config = dict(
    n_head=8,
    norm='layernorm',
    attn_scale=0.177,
    bias='all',
    decay_fraction=1.0,
)
MLP neurons of a small language model. Each row is named by its layer, matrix (up: input weights) and neuron, and shows model dimensions 32-127. Each number is 500 + 25 x the weight over its row's rms, rounded and kept within 0 to 999. Numbers have three digits each.
A block is one neuron, or neurons of one layer that tend to fire together. Before each block is what it responds to, as a language model described it from the Wikipedia text at the highest values.

Negation and comparison words
L9.up754:510513525531550481527482516494479502451467441470515539474511490522512504503472504487523468486505463465529476524485523508497455487453489489479496497498502480486491533488513503512491559487543497538483508481481521491540527497559482501492545517459481489465465493518494501504475529506490518492

Comparison words before quantities
L2.up19:486521481504526470531540525486480471485519470475493515473510473482501534497517487524532521474498473506534497464499535497509510486555508460488463506495512499527504468518445533438472514484466468519526481535517483494512490528523553501458429513518459497470501503498458514493454529485526502494
L2.up112:473493486511480506492532504493496515503449517452483515495490544480522460491480500471560510488479535513482428501463487493521533451481464495523490504488514496485502512538485506496525495499501511545486527503481508450496535508548511490455533500491511511486507517516517495507533526518481525509
L2.up146:517499497498501495500470501491496450486489522521503470506533453524494515490543469473525503537463483484485510524499525508507502491527489452540434503503506544490496493546511530470506453460505552457499487504488535505497484462508457486480538523472494478512512514503524471474491487480504470451
L2.up211:500508512487534485479490490499465492519495490481535455528514508487488492522543464510523498504500482492515542514474470501487510492505497471546482557483514506461498459506526485514478480493463457508510514534465511528500505556552464515483496487511525509496516549460519468489457554503492526479
L2.up266:478439493528494497492468503512532493464519540516491454491493515489528517475525465509484480476511518529461506512534504466480493471493529471484485513458512502468520516441519497485475524500515466499511498500506516485521528525520510458488480479483473510489489526471519527498513534486508484525
L2.up375:506517508501479513472528502562467471528499480500460493546484525522506494521527479483501512482534455505506435482517501532486448530515521439535477549504483491460519542491505524545497501487497497521490452437514518479485496527505463498490494497498506507449538469529512483526489567524497541508
L2.up398:485533489507485548473493520506444482527525512500505503517490469480545498488515465525450529470505470541493514516487535519481531438520538492523535517516525481473512514502496515496474507530486468478495507478463511476524505545509448514484533524470535479449455534501521485513499497505486501514
L2.up400:532467481533547511479525498508480494502530491499498471502515498534493522543521502485506494472454557491522473473537539479509542496487457515506509501495512535509519494497503549499517546470488443478482477512507529509498551482496506477483514469515489505506486506491504499514521486511531518490
L2.up450:479532427536518506458497487459504512503483502492459501498533466477514460493513503518520465497447477551508527542507537505491524480507502462487495503517553481490489466533434496490465523464529521531484484512484498505449504457544478467490517506477484516524460463504525518525488487540496525490
L2.up460:463545501506549505487499535487513548503487461525492525502526492489458514523494506481515505500504480481524516526560497503489483474485496545507499526495494450501512494459446521517489522488519495470495545542479488522474496487529502507521525487530510461520461500511491498484505474524554504506
L2.up540:490502430506532458522497558503487526552484496493508466502524456475468518477544513524527507506470486464466493556512508468503480488520508512528464532488502500509500477496505493532502472487487427474531536509534516472483525529521531525508510491515508541486469492510474487504541498454510515476
L2.up572:514506499514505489489449489548534534452506504484466496490541509502456550471550462539531530513512522499516453530511506452478515493462486484539495517505484536518491498512529517504486529476547489504489494510492484500497499498524446503468488496482488507487539496489519513492523486536461496465
L2.up576:516495477479509510497495507534472501476499500464548516458510529478439527494484495513552530482508538481541461473502526481523466534533472480519490497489520522496503545477477506521480519486529479503519505584532532474524529490511511478465467507545491489508504463524515554492473523489506479487
L2.up654:470480569494557518491512453504464488497495565495502456505506495486501511472508501493513500514513483510499530490496456508497497511472528507544489507498529501506460509477496479484509490470508500516519526521517532482493535508493502491504484538466531548534521519500465553506482512492505528513
L2.up667:472507506502504487545507514479484526520549493473545497469474440507485543509493518507519493486493524501511522506499478542481485457497495404529455510499513472478473463528470518510481524491529492514470463517479515495472492519517515471510477497489481460457521472466502531446465492501509518503
L2.up697:463527518494514500539538520517516525494489467521513473483493510533540399546494494473512482459513516518513532494456498472517486519504496495516483506500472515473504491545514491463432516550510484489450508486519495489462479524465509516523513509504481497453488501523499497499496489484500512503

Word-completing suffixes
L9.up556:484460482518489478507537520466480482477509542517487537512535503491498515467517506495489534489509546500521478482520517505518460513459496485487463504506534495475487461483459487488485460535470503493477479481496475465498526516518492504498483536505526464526445469528543528481496495571515501536

Header closers and word middles
L2.up37:471508523482482479516526500512487478521517523500533460453535482490478527507485522492489468489512489466518518477509524517519440469467495485502523484455517474482479527509505504470471540488486509519524468507479485525497506533519514489533480509470534552547442480515499482461521482463475518536
L2.up45:472494500484514490499486466501534496495549514513523525497512533499482521546492515507525529466532515473490441495487535470501519540510509484514492519474540495530508476512471470474471511513510434471430507511502514515496501494485484468512500491532486516493506529495498516479473469518497500560
L2.up54:486526535522474522502513522478496485493515509503495491519466477488477488493498514541507520475481497527498435470529514569492487544546489511485522506491507473514507508540536478504486523515520523503509531499471466528477459492511497483465523535489552478486507511518483500537482446529498518503
L2.up237:506501516494490529537494442505524463521530471519488519510461505484502476492478468511492511467539537503494491495470493522473506519510474479506516520491512504531524526520542483454452508462474514519485526538521527497475507492473486526488540469507499477493482471538510506492438497520461483550
L2.up270:486443510504473554514499483484495508521514493531494489511515504490514518522485488488480495463493499499485503544495454495497504487487520463486509519495508464477469529481500474441482498444504524476513499554467535503493495505470479525463471459499463511494522455503520515531533519524550508520
L2.up330:510529465519490500476535510504523493514497471532457510510483487492474483509494452482494510493506558528523500486516506517494505503505477544495502504487502516520547481496514474500463528524505585481496498504527515496548480500451496477517539512503488464531510476496537501458476525552481499430
L2.up359:478461491490528483483521501460532478520473542506532481493496489508478511486508477512528492514492488507521489539475521527523459509492546488504473537491509506511523465496465501504501504483486477519526512528496482466499514512490470523463411557549499550531478497481481450474482533484496531488
L2.up369:466522530563505472600499454528475491516442519496477490444490534442527462493541505518487513474507496465459494495515524515538517535539511545521494483492527530499529492503487494500528499487496484526520518515492499515520493484498439545550473470552480445506479507538503466505489470525508471511
L2.up370:466512501520531530527538512469479465491449450526545501470537522485494519506476473513463555484512509548502505529496494526465485482566485499522479461535540516493517500498496516461512515482514518525492504480515493483517567486479466465481474490463512498497506526462507468482470513525476492524
L2.up414:493506484505531472468515506466555433488505486528498479505542515557515546506521496453460483544483497480516498506530479489483533454466463539519536521477457502516500477523518546470470517475474504511495506475526500492496479474450490512508518494531457523511516465532515477513501538526515483460
L2.up422:542533491495498517482514503492519501502512513505487526523530451505548522468536475495545502477510519505481504509490503547565503496494488521523480508508527502453495520482492528581497462570557475494492482509530519477467496475509507497517473517482493484475472474489543525501467525477476485497
L2.up517:478500533482528496496513520513549490523543526472489492506531518530442476491525446508482504515532451527517488567506505498501532492529570526467441467498506538470471512513517499456541526496512474526469490489494508490519495508473486470459490520503480446527445500471524475478514520513546498498
L2.up580:493539514512508499487471500449487454500481477509496438524526468511466514497492476490509521474498497488511499466520574570521496520498474539519477472491505502524555495494493517430481499481510494503451448525477494501503488482501488537483466504538468548519488477531461507493469540500484497495
L2.up590:477451461529461513570512506494466459507507482525477513550538524474486524479462506479499515523495469498476483505556492498534497510489517507474520482514454531500492522499505502487526550492467504493536513515506508482510508492503504475516494504518473513499502493449519491496516462519486500469
L2.up613:483494455535524512433475491528481522495487542483517473496487503484473501501538509476506556488457508520522451498461501523513499477527516487519526510505475496519495516481523511492449512541550487504478493477533495481516524481545531488531475481456522512541511463509494517501510453516506472519
L2.up733:552518466490486524493526519495513505527486543450533466433491509548509502532504520502468529493523497514503507481517467497465508499522517468521463482481491518497477435553499498530503506463479509480532551466516529492493440498479451469445503504463516455510491511491500464496508469547464461473

Word-completing suffix pieces
L2.up93:532527525494474482506457506508504532483543498491493510501484489499497525478499500479547525496508483530484535532500503512489458507478521488480431509512519491510458500504476447460502516455525450525512482507534551470493496513472455487484487539527538507511512486534452507499553538461494508502
L2.up119:521501592504498483489472517506483481505533462505469443481476501489530507473527516499506467551452477457526496472519470491496532538481484544524456481490483492475462513495553490485508517498461476482542476502492553464519510538464491482500507542507492493510497488501474510481477495494526528512
L2.up149:522520448493490476485483516472511521483484468521527465544482463470494490509476519531569481486464494491493526531483505539495529533506545490509500510475507503535443507456531475523496527542482457518493473504497554462522513514514540509475542512515539507541503499499492526499537484491504511500
L2.up184:531494533508512551564471476470504527498514486473534500576516489486501511529472479540508502507505473505519474526481506472499507491460494480474475518520511495466491499470489492506490534498485514518485506480470466499503502507458442497471474493531517552491507502524451502556530479491491481505
L2.up187:533519513495515454503470518488498514508485486512500495475488491487556519469493476518491545463519496501512526479451468488484544491449474477497496488550513523497518509513504505509467505484496510533534508492519543528482485505502488513523511537523473494493493524541495524494509520474496481509
L2.up200:457478467507521491476496521496550557503543556485462495451518475504524530493505500496546497507505506495525498499482487522503540481495481549482480504470480517516476486544511484561492498492463510480517499466484505524500522505475515452469523527567508522515481482531516491497499514493492505526
L2.up263:511512517467496482506496510503518462467505512532437513490532501474528540493460474481497465514575479513513521518480516513509513498519511495503492502533481542524490482493510488504495509512558503491554480457464506523475496492490451505544491527485494502451508475558468501500537460464471477512
L2.up265:538468495478512528502468489519468502479520511526508484479452521531502583489548523518504481523487470495516465483475466471476528465478463447512484517499529496497448500502503509511507528523477522513511514462474490558518477470529488489525528512483532540471529476506454509539498479517512524511
L2.up379:528551499484469499473496502486500538530513506476513531518505534481507501509505474500535513505474538487499492491494476496454488487497475464487509480478519540478522466489462514517497508507479486496467503515518517476524505503521477541494537465514455525482463566492532519531487488496506519499
L2.up430:526517506511478491525506449521514464500481514499510488505489490494507499499482463502476462479492480477535511467509511508498527520503457462539463506493517511524504457463489494495501515475473515475506528516547519507504514514457492518494545439493500494450475464510481548534486503477534513472
L2.up527:459515494491497486511524525514503502467523489491489488516512506481463523467516492481525528484533457483487454513504483474523478492526529563493471526504509510505512485509486479476483468483471490503502432505540514509488496493526523498512483510518478523472481523459501517506514490503508537498
L2.up555:469523489545473519497451510493494496460484490462495524556517506482512527499523499579531488525493465527531480495479548495505546498490467511501462494483511497515530490537494497498471508507477505538459458515507482503468493518488481465507508536514535525479534474513501534480540507503520475503
L2.up567:498558490505515481486509545486495469433489496518498459516516533533517528486507495474551549498498551487465488537463482524561502461482477475523518509532504478506516512511481459512493493515457534494495491520458477481512503491485466474554502490514511524475480472520513502539482504516475471477
L2.up569:485529517472493473497470495492461462503503494510487554514495528487518474516511511510487499558497562502485495523481534490493526516487492488516456510531492465489420521473521462509521498477462486467494462487518513509531520504510491497524520517489487506513451471505442488472552522505487491539
L2.up638:484562498504435504501515498494524496513548469519520500501493504500489521502526496537478505490449501468473501511493539506490516500521451511491486511513468460500507462493484544488499524486468490524465527491483502503478486491474513522516537460492497518482526549547526538476528508494502459490
L2.up645:513515511455479504474497451492499442559490536518484508492474478489525457475507482484460511495495517494514539515495468509520475498496489499487475498470513483528485493493508488506502507510506469519544490514477498540505488528488451504490503506476493491503522508506483496496479525508493532496

Verb-bound prepositions
L9.up383:438456516510497489539492504489505482498533467460509528522477531503512489543506471459508532489488516508496529511505596501505468510456485515484528537499514555485465473533458500518481497466525487507476536478502527487502487525504465494516516484518494506514552475534524485473530509492473476495

Digits and hyphens in codes
L2.up5:488476537506509537525482502477520526483491473526529473515518522445497484498504499518492533496506466507499478500500490514490502484556492495514483483450474492479478442525471483494488459477502484506513493490538525449450463484503503525500557520510512494472484492507469518500464515549510527503
L2.up72:444504505507527491525462503526516467520494487490506436473558452519510511511505459467519476557537492547505519509523450501464512482525521530483491468521502516516488532519506500515463463480501531514484459506524492528560479539506505498489505507480449523502480477498461513534447489513515483483
L2.up82:487496522504488526464477516463473512469458542519495512516487523499518529450521496509474524486514500522484514500465482519534472534534512509514472526494524473471489461525520491497512497459467512534524502510520515478495533481488507483495515512490487513493471548512486489515503516515478527504
L2.up85:532485514495497493550504491415482490513511544523485472502521506484503497525507494499505457471529488523525499554543485469521522498484490455509497475491475463469477523481490466487482514531535498532492486506466478533530489534466542473444485520494493513498477472482473532500521512477511491480
L2.up92:485503520493528483487537503507501529535520463531515498465485487529477485492534489477523492469485477485500480516484503487493515534539526508498478468547511550493499499490478478511471471505464431485487557539499526494520473451485504515535506549486471508525511462506535509501526542497496493449
L2.up110:513517483511503518540480488506475471475551537464481483460540508482504501509503521526470531494471483528474527530514505502498467513469458497514486537503469503528484515484459508465484501493522502451483473477478458474508496517517504533520556497446476502474491495544463498490455475501497492495
L2.up117:530508525482524495530497531481512504500486449512539513500458510517497498513509502516510468473494539480568495503501523510519468577519494542547514528495496507437495523471475513465521466504480502528458498496487508480533512508475462477502491541490504478519493524489506510483470568483472520457
L2.up311:477456507488513482540483527470499457438542513476469474522489514490451514513501506507515503470509476486483479548502492505488545470540526505529501497489560548518477473522521475498530507509461525500506457517512473496495465503512472510510532489494494469513526473535483493507511523479481531525
L2.up345:516498520482441504504547472502471460496483533500525512485451502474539472511501507491512509525519512516512511466529465515524489471517520486447499478511512503508519483480514488543527498546528540481485477494461511476518492526497506481491490449452507532490484478507474497502505461506498497493
L2.up353:562482509469491496478510502510524493501513486483536496480505498456543483517555492462531540535543450536507478516465486471482502513479517501501478459490545513477461536517492453526451474476540504499507512495505511518481493476494473471509500512504494459527490484492457491523445555542461483540
L2.up381:496465502486526483509527468469495507504533486486503450507505520470463534464515505468562493527502540490500477474502561481518477554498487495503504472539547524439481500504451478497507526471497507500488531495526498456472476518507527515506556484492511516451484485513525481498468482521489495499
L2.up483:505525484503510509437502492501532532475495491499493480464490482479498525525499465502508531503507499504497501452505469497536501545563489516471511450510489463504535479526530507495454434498500487493511506530498502495504516508504556489503485499503540480511523508522497493514516510491472494478
L2.up511:477518492467504461483484497503479508499472506524477456465505513487492479476502500502514512526512526528485467535514503461463534502478535492475540478501467487514495480552470531506502524460500517473472491482511542489454473512468505499503533511544522461499470482454499497472512499493471494474
L2.up578:501516500508506506541481508489516499503481548488495480504486457509487529496512517520516521488543505526514531537505523495495528516513495569571504473504491498503541489508514450488507484432496484498536525498488462534518470518490493463464495504466490479448505505475491541473455504505491473499
L2.up692:529519469495533496514508521498534492531482509510519521487528461498503489495541509480503496484549503488466518521521509479524514502473480502468487487474562536526511462495523448535537505530510489496506473492494514521494486524515497479487489488543497552479502474471532524498462551494489462514
L2.up706:488487555446495471507520536522507540461498513502489482475531524500493539567515486518522513476479489466473484520464469519462490488512502541522498458492503512522498509531508497523493467490533507541499471498482525512468523499477454532518493484540529471492491559456512499522514495523473530526

Section heading closers
L9.up384:471518467517510531455486462506472486500490523430537540465528488517507481520519513528518493509512491510539505547469497473489474528507453527529514496484483528503504529537504495516487500510474469501510503530487444493494504499480464478471530531523470547485521519477477503504434501517492546493

Quantity-phrase "of"
L2.up100:486500488524565474528495480506455499541514533514476512505505510461454507512463499482481499473534521518515477470542495495541495494491474481470522497511511523503502505492545494512467477514496471545498505454518464522491473470531487496471501487544449519470503514450496500474515489500497470499
L2.up156:497538489485515495526546515469492455521537511461463508557503482488495461513534476470490499527485502489495508477525525501523492497534497483469502487510517547541464533495469494488482525480525479522521526480483515476539524454522477478488475496532486517497542517510476493508540458508487491507
L2.up159:543510514453464465493518493493501458488520509509480485482498474511511434515510478514490483485518543493506525511443543501491469500492513510499507488480498482499497482517490519501495491446546475488547532481492494457512481502540533504496526510523447489537474453476550522472475491500498501499
L2.up267:456514474493493486463499492498502444548500466520504533453514447457515487525485517524469509498514468471489497506529549513527487484515487531466536535514525522494459488480482451525514489536514527511525533507497494542484517524514464480506528499526494476448504488491484524495479480537450528466
L2.up278:467534477477474514499502501467512495499510486504462485512492483454501504467511491505498515504472475514429508527510536470516480475555509472471520546506499504476525485517499508514517537494525477479512496487508499493540481549512528523512478537507472493498465479496513500544523439554422452516
L2.up315:482476527448473512577482523508479511497470526472518534479510507472480461522518515507515436513504459511501470524499552508490497533468526518514525482469528484497462528514515514519522447495529484511480521527504562489480449512481536484521513484499485508484501481475526536448520493527451505517
L2.up412:479529498469519503478551510504534499461557468473500469514528498545504497489556475500460517509530529525486515463500532469491498517497485498460482508487519490492506458487458451491482492451521523546496502500488439507497460510507517516467511532488471507509531494501503500538526445511486526504
L2.up427:513506536459482485507500508486509493543510498469492505475489471488512459525507485524512509493505543492536515488541545499510520475491478530532496496479485488509494491496522491475495505510511494501505511467503477501461526535503470501534491535497530485499488499556523445481533515570547487479
L2.up435:506484507485485492485487482517490526513529495481491534457491492561460480518523483493496473486478473452512477510510496519573472474472485511469532480474497476510518524510463469469494489486476500509476523511486520492514517484504505458509465508565507464461484466509490490497445542503503483510
L2.up561:458507489483544511534531438558524527504507533486516490457524518488438503503571495470472459462507436498507488510491525515505525497488497535498489424512508503539519513513495498512480487481501492506535544478493492508548530522492496489471506457510506516530493487500555552537520481485486484517
L2.up587:448471540481492428517562493457525485498516525505503473473510468501478480452487466478500445451479497475465461461487493525496498444512528479473510497509504512502487480512487504477509525464537486467520548443502469559532527479491509468477485503528459524535496521531566491499493493494510505488
L2.up641:458477484495485484481479516533529474486502484473471522530506476516493520445484546537521513508512513513519526505501471493517470508480484514503472496459482525518524480515519489491484511464547547521488472450510499519519527491537513466515554490451540506537467488529477430455483518535532512516
L2.up688:499443476458485518521469518477447543500508499503521464473506476481503516536504502550456487485501530508495479473470489513510489516505470493525518544554510486492500468495520488530497491473485461496470509492506511502526462515553451530501496456507470488507513493524501512479533525466493499522
L2.up714:531470498497499515490529482473489493481512461480470515509510458493480495508493503482527510490527548461456486478532510487521506511496458500534514509500475481491501492521492493459519477504490529493486520481521491477521490543519514531445550517523523485498486464478450524488481497530493485494
L2.up746:482529460529514457528479468491488475456517477458490522443503474470484479519472511481493444484555528517506507528525505481492483536497511510477518489483504524501465518487492476523528491495515492485467492500497512502489487549533476484446507501506464493485531455480507525537518515487495520522
L2.up748:475456469502523483527533493506488482508496510470483513470465526536473443505524526474488479462541526501508493460496483485497546447474527486464507477458486513489503498530508515511482534507521500507523547498498460436500521444527460464511547471495510489495491484514514454455470504495475493530

Partitive "of" after nouns
L5.up429:471503517476481485489515504513479477481479442486491472477515509470466471502467503459582542542514506532469493536465527521495486522512476449455485522491504529515457508545469497500519507514503465516526490478523480517514535541493489502515504478475516533517472478512531498492492512473518506489
L5.up496:488534488497484511496500456486532482523518491481486514492476477490513509471505465508473490508474521533483503483500447518466554531497506503529515496481456514498497468538519513470544505451486524511529501495524469526521473495486475530463511485527465484468516489480533462544467530503505452472
L5.up590:557512519497490480457569462490518494493457463497480534550453481529504518501499506457545481496452534500493497490511493471528517530496530518489488529464468491487505543492507473494553536505523489515478465502492524483532525488494490541484506507488535475500493506533468489504490539468541488464
L5.up740:471516475444506471478527504508493524509510540534468524490476519502465511468496494489540505527506547483539485527512462493497492541470504485463469490492484490510495522532491472492490502459500475522520436485515495540460462499519512508507502520480473491535494454540484470528495527477514479503

Mid-code continuation pieces
L9.up322:502518484532478498475510529535483520546476528489461493496442514556501505504523484519481544526506463538478494465476471541533523548480510470527450489441536495501470519512470467470517550491522469542492510495541548493510467545505489481505499473509503489510516466467516495450484536497454498490

Clause-opening subordinators
L9.up293:475507504515495431467518508521485494468528504480469503463480504479530520512527532510444515514532454538466522486482482489474484487469500490494423553476514468495459494462487494504474524497472479497483492490537487457493530511481513443495505501499536476499481500507543512481490459512488518531

Final digits in codes
L5.up98:542535469488501492524480474534457500502528490478513506485479480505519483423505485475535528466527487496508525500551476518481471505514526495502512500512494534473508496505509497506534497528495500492489488518483475499529485510463521503503513507468465537501502489515488484474509500497495457513
L5.up114:493502477517441529508521530502469458462543523468505489473473499515473480502508507496494562507499479519468517512472483517483518507537497518533494464525496446489491501509489478530577501488519512462478531488469507484436509495511494488525490494477506471513483492486480455460486500496525473539
L5.up242:473507514544474483493491523504496458510510523495493500515505485471472503502530493507489525503491512506515497482519517479536500515515482468485524526482516508484530529490495492505531531504495467503448528512518477480497503489505508483481518520438505498513537444535491441484494517505483504490
L5.up294:486516507491485499488445544521484535518498485499526492534475468488482528502523515483496485507446516508483515512483545466523521523496543503483526511490498524476470492504480519521532492481490523511512518543501514516515465482471524441524509499490489510489474508463479458494538531546516570494

Wiki heading closing markers
L5.up146:448529501488552476518535542509523476462492533532500454505479486468513485456491496506480517513477543519508485502513499530551469536492519522503497495431519512490529532505458517490511531473495540506472495505507506499527484481492463479452515522487487469477500510517481510502482449523482523478
L5.up212:544506475508512496482471467541500482511488454512535480512540484499518460504484548510430551480487496465511456505523530519451526482499504539492502490525516521490532505472526518484477525486485498517479456496540523501503466500466493549496515501557492478458490546507513462479502492529483496541
L5.up438:526481472542528504499498555467534486520481531518520483484520487480480482495494481499529495469501459465546551491513454499515563515511490511501510450493510508479479500514503474472453516472533513459513525499516507516484481521485496519438470525503509490499505497520480473523494519503486514550
L5.up555:455530541527522444460520504505504509506475506500487467480516535469518465505513529495484502550515506490504480472512506506488504511468492520494464494541483478502503504534525528548516500454457546509474508479497520498512461503519500495518474484486513500507502461511495488496501524525499509496

Relative clause openers
L2.up31:468500510518488522533437558467494494515481499502444500510537474508485570509515505547521486463489513512524518482442489530498468510515554474545468520521472474478497522531522514494496493506469479503549493505468468480480513490542491482474484501503506513524460483481562485514523509531501489496
L2.up87:470488484528520514500506458507487501515469513500521541512493469504541513553576530532489475514486536507478477484480543474497468464526456464488531564502499490450509493527504508487493510499545497478466526507499467483510512474540494453477480540522551468501506505488453492482485466553495489452
L2.up120:476496513508486494511508483508444476490498466466491500507465462529488503515483518524496511499510472503510489497511513513479530514519541514515466530509511503472493553505558457459512509473496488527511530518485491474483510499525527535510469515492514502484488503522453456494485467458503522489
L2.up129:469538465522491500449483474489514476516510504485477512489515526521546558538519479487512435540416454487531547512492525498498545499480517486506515496474524531489506468495501492488503495457518509509475488499474504508504487538513519479478478461533516478515512489495518528504498482490514507453
L2.up160:482482444457519486525456482464467513487516513436499531493488485510484494529538477467530509525477492522516512557494482533463508496562530495476537519519439511473511522482439513495515495487511498505498490527485508501520502502520452515500464482484511483465515527519476457517520493533482468492
L2.up166:497494528503495451530499544560498450523484495480506512531529466507483496475490481506491482475484474442504493504490546507486522470496501504522520490542523529498433486506447482511484492468497509480469524465485480512503540512472517511502529525458485478501485509508506513475477456462503487487
L2.up177:472478516515514505477472469508530473486530437498450513531493525513504446531485489513573479513530495476504504508474497453524524495528553481523490518480493521464501510468463555518475505494553518448497512512456490496498515501460518533505529548502470511514459465497506503536535522495508474508
L2.up205:481499500483509452469507522482504495500567495526455468473525472523492544499503509480475511511478499526488499509507521518468496506482478489502452527517477491518486496496453466503518495499503528488486496456552542486494487527505495491485488481491510470523497466519518514536486460501532514540
L2.up207:467494512502499507456475507508518475498517535482472475445498524514502461501508443532474487498481484502478529488504513523473564529504517458484507474520503513485526509532541525538525496504470477495537513566482508460523532493501467517481492489501491465472545467504522474503516506470534522518
L2.up328:503521508447515478494565487481519501500516496502489513459475540457502440506510509504457546495496476509456492506515486461484485547566514518530483501480520505508480497497512499510511455461550518502475522494514529474468483498537490529475474512540526505497485502445538493491466497498458489521
L2.up440:497427498486492502464530486519494519506474512522472513508496487537443522512497478507505454520530502513525510530482481458467528496486484508533471494515535534496476484492509488550476504530518447514501551491510562515527500475457470504496518516514507506485501507521497517479491508488502539498
L2.up624:481546463535530527467469490481492531511517442494498491478463525511508486477528496480481541521490535479525527549515496482511494504515450522520444564460535505459522505540474476495489497502487481537520513504502499496516505511505503498484489501502509525506491495518469534504543489526499522530
L2.up669:483504525519464527534546480542450499463499480524541503547517501525477498527504478510537520527505486489505518484476503512495525457489482502482450495497499466477488526515511502457531491455478482523494447486492483493475478460513542486480455517484454512500461492523504515517496456510519501494
L2.up679:493514486521504445547552482511511524474564485502445526513504522473500519478526498492550565501523458520496490541529562515496504508551503473470476505469480480501511498531529499515444483501482465510484461512496524502469474482483507494514531494490497515509470519481532499455457486515461492522
L2.up700:523527496516492508484509499508501492530498486479483524499482519541500494528523436482518516482512521487494490501508520498497484504477498453514505515533521540531506518495500471451556531529471493482534507474511520532512557480498538465452547486539493424469542533515526521521531552524529515524
L2.up749:489493480502444553497514487538477544488528526468522492453528449517500483525514479483463509495486509471515502483488494500496489465546523537518506524462527490509490536548540497537503522490523478491502496496455484516541475524492506532521471486505513503491519521468526507501502438549477484511

Predictable continuation tokens
L5.up173:502485532468533520478496501489446505516487519492510510502512478495482528503538513508555510490521432503501449466464529556507529515523530490513505538514531540485477519499533490526511519521459516488469496491482513530494513519497497488441480452511504495444481508522463494482525520544550500486
L5.up331:572514523495506466505529493446498455531509495457447492520517499472508470505499522491571498498492533508463463527493490512515511541510469489510462496501531498466479498499512492470512513538543514491512448510499521512576531508465492533477539485483504471456472461493478497488511516515508483485
L5.up375:524513536528497490507504528514523447474497494511509486490512515422478503501496536455529531507499504529523523485474506512532490495508478530509539514515546525513520468527523470482519487527469510458476481507535495479480541525505460495506547469531489503506501510486467538462488514556501508487
L5.up702:514455504488554469511505521511512522505501490503533462447485518481472530471494487530516492499493501500503500517532527525507494484533509511524528563491485490486444543534539556491461488488471483447488456502541500492498513484502457468542456522492492521478527427531523484471464524460519500494